MLP neurons of a small language model. Each row is named by its layer, matrix (down: output weights) and neuron, and shows model dimensions 0-255. Each number is 500 + 50 x the weight over its row's rms, rounded and kept within 0 to 999. Numbers have three digits each.
After each neuron's rows, "fires before" lists the tokens most often just after its 100 highest values on Wikipedia text that the model never trained on. A number after a token or word is its count.

L18.down961:503496468482512483471456417485471464441574543510487561483527559469417468422487529578464459551481541438488500536562431386457513513511532504456502454502490500504521481499465505582425556578500458477482572562483469412514462503476572518511475479403548457484508497535576492519491441487504430463405451489485507527494564501433486409479530454491580403454554436375469475497494547491490549584576473515487525438547511507572478450543492493556499411541468476452494626545479542456529505467448593552427464503396494476473510529512484530488540523598566523522507447589566601557534485516533509547583433501473439600457493498463553482492459502516442549477402510448512501555607569439532526482491572504533608510551490510479423437536444458517533590581453529509522730532392379449514508479468485
fires before: "er" 15, "ber" 14, "id" 8, "re" 7, "ers" 5, "port" 5

L2.down4:451481487486459530475596473563434453615461439496501491503502495421496467469441533487539530481520518566495520483514467525509536421489381505541562499418578440583464623471533525490467596450533481549632451507463503563445439365507559550526509499501519541503411511566535540401450453498605430479506539571522545485500523487478526470524577426527513472457539483607492476510442514500637595478562497457462496490549504486510541498461516554563491538588644463357443460458508510437497518502552562423516542508557494491516464548386442537518425466446440505466504537545545490475466449451533505498547550466479570558422542442587441469450462462523574448550482534497488534591500553519446415465415562466495584567464487459441483436526446546528505528460432497458500534513411456435489574523561497
fires before: "ical" 19, "ic" 8, "i" 7, "ol" 7, "an" 5, "o" 4

L2.down731:372546449533457481540515489532480443492438470426494546517445396576521444567480575520446475474480522473475499558374566474514529517489506509452385511541462481484507368487531554407510495500570491547511549360482564544538489540533534507436459605434522543517616542473538507430490466487561426522573428547469495386575420518473585557561528458463518503491503535526573411450509410461424633597528513429457422461468509472555598523500456435568521456420536484472486556533529458480588513505481533494534501536479432486497523488521487507412533482554559523491434470462490563559461556560423543558498432477550469591527519507491435484525506562556480593486567533431504495569502497438504541529558483441475429488608461558576493499523500469442452454481449539526471534561584451486529443448488546
fires before: "ion" 20, "." 8, "m" 7, "od" 7, "al" 6, "i" 5

L4.down83:469508429547478476453541489498522526463430499520610507554526451422386433550505542503448506614523503491525547560518522472542527532428490482474457483530480484475562508481402490512451568535453437498435456532555570489575458517538528430562481562450550498537521510548512533487530461509532567504457444495664489438559501394523525521543546531464402449447508517544464477519506492546563604509436535507535492492531462480541499424468425478504510382420472606508498631487543603452468576538511472589446443502424412482534423451594488476510455502552493409523470517531432426510514553555499477503499444431498442539523542560447513582489545395466456578463495482465546560502442468532481526493483497524579549557429489636471570479538375501505418478571478524498538424464547450401482561420508450
fires before: "ed" 28, "es" 19, "ing" 15, "e" 8, "er" 6, "em" 6

L8.down551:499588421582489445438477482559576396560412494498554507531556544593514521542598563585505489432532470541565573497474523459511601567545527450548493589516532446617461610472525565508547446568561511493559474435503501490514416524515443555471510544457491488488539468436534466459485418505444550512464524511502459434470464468532448400559539496563462515520515551519570520460431537505474577550520466486482438499547469553556488512535553488580466563411417488567504477491482543541522493447479523443557476404489402490611463545485492576442445493535480506494499477457488473438566341497547547486538491454428540503472452432513504491562466526379500435411548505454426421556512549497478527573531506518466423602386469586500562488468436481482449533493492489483509468550507468350524432478536516
fires before: "ased" 32, "ase" 10, "te" 8, "v" 6, "as" 6

L5.down849:531502477541425528536485525544510534483440531455552462492579498436444467569392447394387446525576520535470546492528495467423491491464510449387610418535446600460431537461461477544535552537598459452590490513555514449481524502501573536449557544417505595452428443525504473476546515467594447516505505467563500529482503433446468531509460499498526556477374549480511459517543499566538552512506561448469480496590512552532405523523466572526452527500462572498544445585510513524467509462568556537492408409558532448532594464571471479563568520503514468576527538458554537437471457519445512478501445492537515509540459416544636471502439497466501487440542591437423533441521493542554488485552497590519530520408377533439470542471390478600482513551500532424545441412524463414478540516498472
fires before: "ed" 23, "e" 11, "ing" 11, "ion" 8, "es" 6, "er" 5

L2.down872:514547588493507594488517582514454412526575490482467437529561473486484602464437544521491465484452469501572473527547535449547476518575532504457599547543536501504489508520476463538355485448506570478517579537496577553429480450555494564574455452494433513455500536493586479525447489469506480408475518610533545470465506602564532399509523451566540511516512485473482450454486352421424526456565476470521518435493539489480547535543471524486483549560525468544560513524461470425560542548472470603489480441407447560436465456400533518561467485503625571455554465532472465524548457505517552408500490460351470558518476458495433456429530498440457428528606507535540473511591479522513522490565507475463473461476569481539592436513386488458556554514530560489462561379425488437424476537527531
fires before: "^" 16, "s" 11, "C" 9, "d" 8, "all" 8

L5.down56:508445436514468471482454454556578562453494497502515476476569471530433546535587434417517543562524495539553528577565508559454507494450468557423525533495495496478425538432532528531419492484455554489548545602455422457452540450480425517464445503457367594550544554611598505514536454483492550408619605480440496483522515510601433425454490560487475535471453433509539561453512440512462484527450523476467467496503447550392538464552534556573482488565534472427504636524498520503589491527531445412454448398524453553430523538469405497448515453417545510472533602551489490473504552493479456461390453441369506487450638504537406541505512502567538521466480549466490501556548444476467554492535544446595573492444508493514502496475453563546542495449549457496526574470505482471563540508473502
fires before: "ity" 18, "ct" 16, "ff" 9, "e" 6, "g" 4, " of" 4

L6.down371:429530504452547474614500427532478526455493517548478464517411452484535439501417522459469494435450530584467477467432482509444424530518450587447417517462539464564482572530541512502480460625492509469518421482426515489556530542430520503461472461503517505518575485570578479414529472477491544480452470475465413571439439457521384580539479567515533554539473504459583510402519465463476505449388382469496484474452559518584510524472578517447564487444532515430508522613517520564596485483552535573516617501446503468528441469540405508475396514405505439456585575534548492424465493451471531543509507579533496530529473519497414506495584422557613505492567446427550513469551493490436583527450482564501555503461570535453516542489423486575436500524545495550446593533566548495444478507599529
fires before: " " 34, " |" 15, " in" 6, " of" 5, "ian" 4, " and" 4

L5.down45:481461481461569525534454547477460509454496479531496481446486368523544340528507476474485488535568583570489464461564503614488488507512493436424525511535519492573633566532453513469441550495496544533531475495443555510535524562471546550461483487499578547498603491402497515539527523455483461447477565583372515490554492462518419451574491563445528480502536540464513516426471439466558520512491427514521379435511567512461486465483449543518439438571495436583491510565442519444491435602416459508426477537487501566512466558571446531465497554582538514402455445512572546590604396528509514448529477502575504594476534507433504540514420524478482687557464548478501465517457462517483480415430470482546523455535471468493493461603528387553497521454524441491560574492485479465495543476453473
fires before: "er" 24, "id" 9, "le" 9, "les" 7, "ie" 4

L5.down12:588510447510418468489427497505472546546493457557578433548445507495414506468574515421509503540621535501511545539453540485621513428478601481476484556476510506461458514470536369601537559432419534492483577530453486465557537511547544491506441547554473458554456480533490404477571495520575527418486442432538447462432500363547484477485486538498550438513481514529503506439474497549524581521536455429499484548508566462515467491615458512551537395509485465422451487564452519502453483431522424517482454450418529449484510533534405497530445450472575455564516524478560475566462587531543481556524616471509505624510617466495435476407512476491480509522426566468545519511455432465440588541529452518515531568508364515479489483473477450515565506494521513553445578498651461475472496523429448
fires before: "ing" 13, "ed" 13, "es" 12, "al" 8, "ers" 4

L4.down253:527528560574537516526470438557522589548531419556513549561537560540434462491517517443538420577520491479440517472526422468468451441503467532415524596509504518442419493487540448499501477471521475474555440473481478460456467447421432525491484447496456525572405536464560486534556524444531546456494506487466525445517517465512512425544614459505522557519497464536531545437530483486515431545457541530437449431562470481441547432526511567497506499501544497375534574480469517504586565479483523570537497448510528498481497479435517481555439483498601482512460547503521481422507569516487460492490633446393447476491586474520494467492506362560471525445534476409488560516534586505372470555592555529538524667521578517387483532423436546487664512443463482623468594493448488526521465487575487
fires before: "ary" 27, "ity" 21, "ct" 15, "g" 6, "it" 5

L8.down710:544557485493536500472587471474501525511432401408550566473546441429434543476452514503465497553499458517477483410514464495449446547492527555517465543471499505527475486466531444552497450528539523552429470491446435491543502431437504501491469545467465535568538504609552533461455541523449491559414479525550440466476581468496533574450586497458462493395557524578595397507568586445536513481485414477532581507474545512500457518452556617514477469617373489560485581470484429492480548505480509532530465525489459513433443507518495483504515547432519449481563559429518566447511582473581395552528476485474438516541533544519400536536586387481438441505536450630524520491510489475501418516565522467523391473429560465577444530603446424540436555398464579512434551527615495513558456501501532
fires before: " " 44, "2" 34, "1" 16

L6.down381:549508428517490561426489480486583506512475528470502563527569501579480455668477481547502524507526564540527549544547434564479526475545389499538466508445418495513406509486539434496535500490482640544534500467578517382517524413393474508502612478381457439617541467412444521498527540521520513491524486535442540530486461451515438505414520562543496466511566507525532468507410390415535416545490599532435558578473476414492449472468410519421496498493460437530537474571503511525565524505522523446553539514551578486473432481534452549480515563590591438513426453507464604568488416414453475471540418534399527492481522527556458420505515472480558410518478506454485532495467517561492463542533574584417438539395504482550500457552486454453549530457504520518489517511512464497470556487507550
fires before: "hn" 26, "el" 15, "e" 10, "ic" 8, "ult" 5

L6.down267:549505533471551547568493554460578443452518543412546492469527487534513478571355568545513531473515525549555519525555512545486447449607520503513446448489358423522454572464457525407420517465593590490446495492467483517607501443528429474459563490447557513526440497501530567447510558449512524530557565454486477531437518545537443513439555534444498477531442470561464457493536455517557501550469541560501550507479427521465476538531437537450513456508569543592527490541540421498467507483422527405530573555444497471485452467560477502518548556430439531471427478475454556545475488477487474441523604493444504450409403475513438622486545498525465427619413500476407395422476499494541512519561495480468547542503498456556556493428533449418455541412567601529518533587420601435555533489484549
fires before: "el" 16, "hn" 12, "ep" 7, "h" 6, "e" 6, "et" 5

L4.down111:603487526509556552587489484556477501444601447445383520473526466462602595474516501538443557575488520549546510510514487494486549610482499599560443513460502498591471434472546536500531511524546450513494436496601501592491528462526499469509458512534412490535531397521498488492646452386406498584367499460580496575489473540552456502529507447487450529534464568416483403422476513415476456510501424529526463420527538343485502428487470478468389488457534523450465569572485463612499484567520405547461475496523546505472512503494495525509541483446397486483518485455423488500439506484554484492476519502542528572536552534542520441486586567457588496526474535546470472508434456551408522480520484414505548453458521602555485549551460490493503481522476438525493539401567439459464459558566492
fires before: " |" 19, "k" 17, "t" 8, ")" 5, " of" 5, "pt" 4

L5.down568:622467501507487481450528592510469454533406464441500467524470395556563479450453573518494608513476521498523664481548498628438412462525455510452591491526560402549450484475496477441405510564475479455538484480540546562591563460472497472497525480512488502577452569563531576533514558464589510451498528503503517523472500449532518527518570486481464482489547500464520556516485511457463537533386535490421438512404533531549481463462462494481483472510470457419524551576501630493460533476494454417509551469489501587443477505491434580513586437537580504491440512496499481481473392498533460549532407538475463458495578441556514482438462563544446434484442590524405520495528428458465464579502574514463474621431438448543396538621505500581499561422433506472497503512551495516428506509570503
fires before: "ic" 35, "e" 18, "s" 7, "ical" 6

L4.down587:457469494510423520471498521470445463563412466475480470517597462511436533569547491472439554492532460520502463559523507470550513476463494580568477552531484538510465486451475570476478475533559461539533489525522462495438535393471561534532468488452488427533494546614513539451457504530530507501512492498514529480492456449470483483595490513513466521563397617496534473502603589561524587527469584409577497573450506390518499498524487546560487522501455515566500492457556449456409483560508519519493409488519537432506508530515492486517550561546560565550492385475429437532386589467515250507412419386508448569486537549503461525464501526497530477539579555555514524538444543452425456503648434493463560496365467492558531470468481564505459516540466473564513532502506382449499480528526506
fires before: "e" 29, "ing" 12, "es" 12, "i" 4, "hn" 4

L2.down620:550463491435384495438597443547534576512515502585535541530547499537580519506557526455503466531563476444500538559447546520504384503381486514413487582500458462473495492487547495506600531526508535441477501399511522511593578504472528528500435506433366569503527494437507518514439476554515539506539459440553552542562467582502458512486552433441476452478480513475510604434488536465528549461486477551488431448568508456404571545496504435573478476532508539437467496476556577573397486520548542493477469435496449567592483376509481455461476565470520491523539383503418460546566467511465566491534487514580453471521588479451496448518524471423429582635511489447433516482452514512494509535516503434456462469608487432450547550459445581468479623462448437581505544525549486579446482513472584
fires before: "d" 16, "ion" 10, "ork" 7, "m" 6, "qu" 6, "et" 5

L4.down282:533529442556491496464472454553456509412492478441488613538502447487459426499481411606459520474516551382481464518487491453508437513445496526389495585487535551553475473467480483556483483460540435489463510456476547385418532476546515432519507536527559480480486451470495522501592463545538490419461509491680536570548486494450538467632505533518473547575540440461582509478479511594468488498510412485511442519493484564487417431573420591486569503510497490590597490419586478429486534477516458582470428521532497545465522581500575473465499456558494480456547496425529471427573465597474420440461356526531459529579530453442502597516437528557552543502489457515505527490532436461561511458488575491438565461461462528540495554586510556573506538493539529420543480599452446486500580465464487
fires before: "\n\n" 43, "ar" 8, "al" 6, "em" 5, "ed" 4, "y" 4

L5.down189:445463428503476559564473554521564457480566403539545526565396583511550475463443477584550512525581506610522538524410372417501500409522463418496523486513545445517456519439413554477530516541550445479518508435435571474518620487440588555481478463552500544581506594496491546456469543555455549514447569521531518516437500541466505474576591481391529489632593534482500455469458528445557542562525464583503488455472492557557555450406442553550534455502486397495566431399479537447488468586492494550509519556489547514438495426438458483468522561421512433473513421510457461537530538544550460495439497479525411546478452446536437474521550424508523481494444566491517544424515534565539513475445477497594610525533469521517530501481463440465442454516507469459485547398495386482551522520487502
fires before: "ent" 21, "le" 17, "ul" 14, "ip" 13, "les" 5, "u" 4

L11.down14:563495434641548395452543521527505499458430543408563569434482494548501536525577523526515509478596491527490510495485459535524530403467426470569425544517541451523470491411498474567518467532502438487418426436542499501545563555544413455555448466489488511459516517481559433460473430513487591525542506558502452483523543502460428461532563512423570489375483478489569481481559496510611507437424496513544563462503498554539559518537483609486424507534442423457513521596529490473516524485434545347480431506488441549547462489542512505447479491450487474593572488519480485454467580474441509497504519506603474511577516511565516464572597428470417409474590416494571500390481620490491477457483476458516514495543549498559457465560525562621526532414502552507476498506563509504434445516442403
fires before: " " 44, "1" 13, "2" 12, "ary" 7, "ember" 7, "ru" 5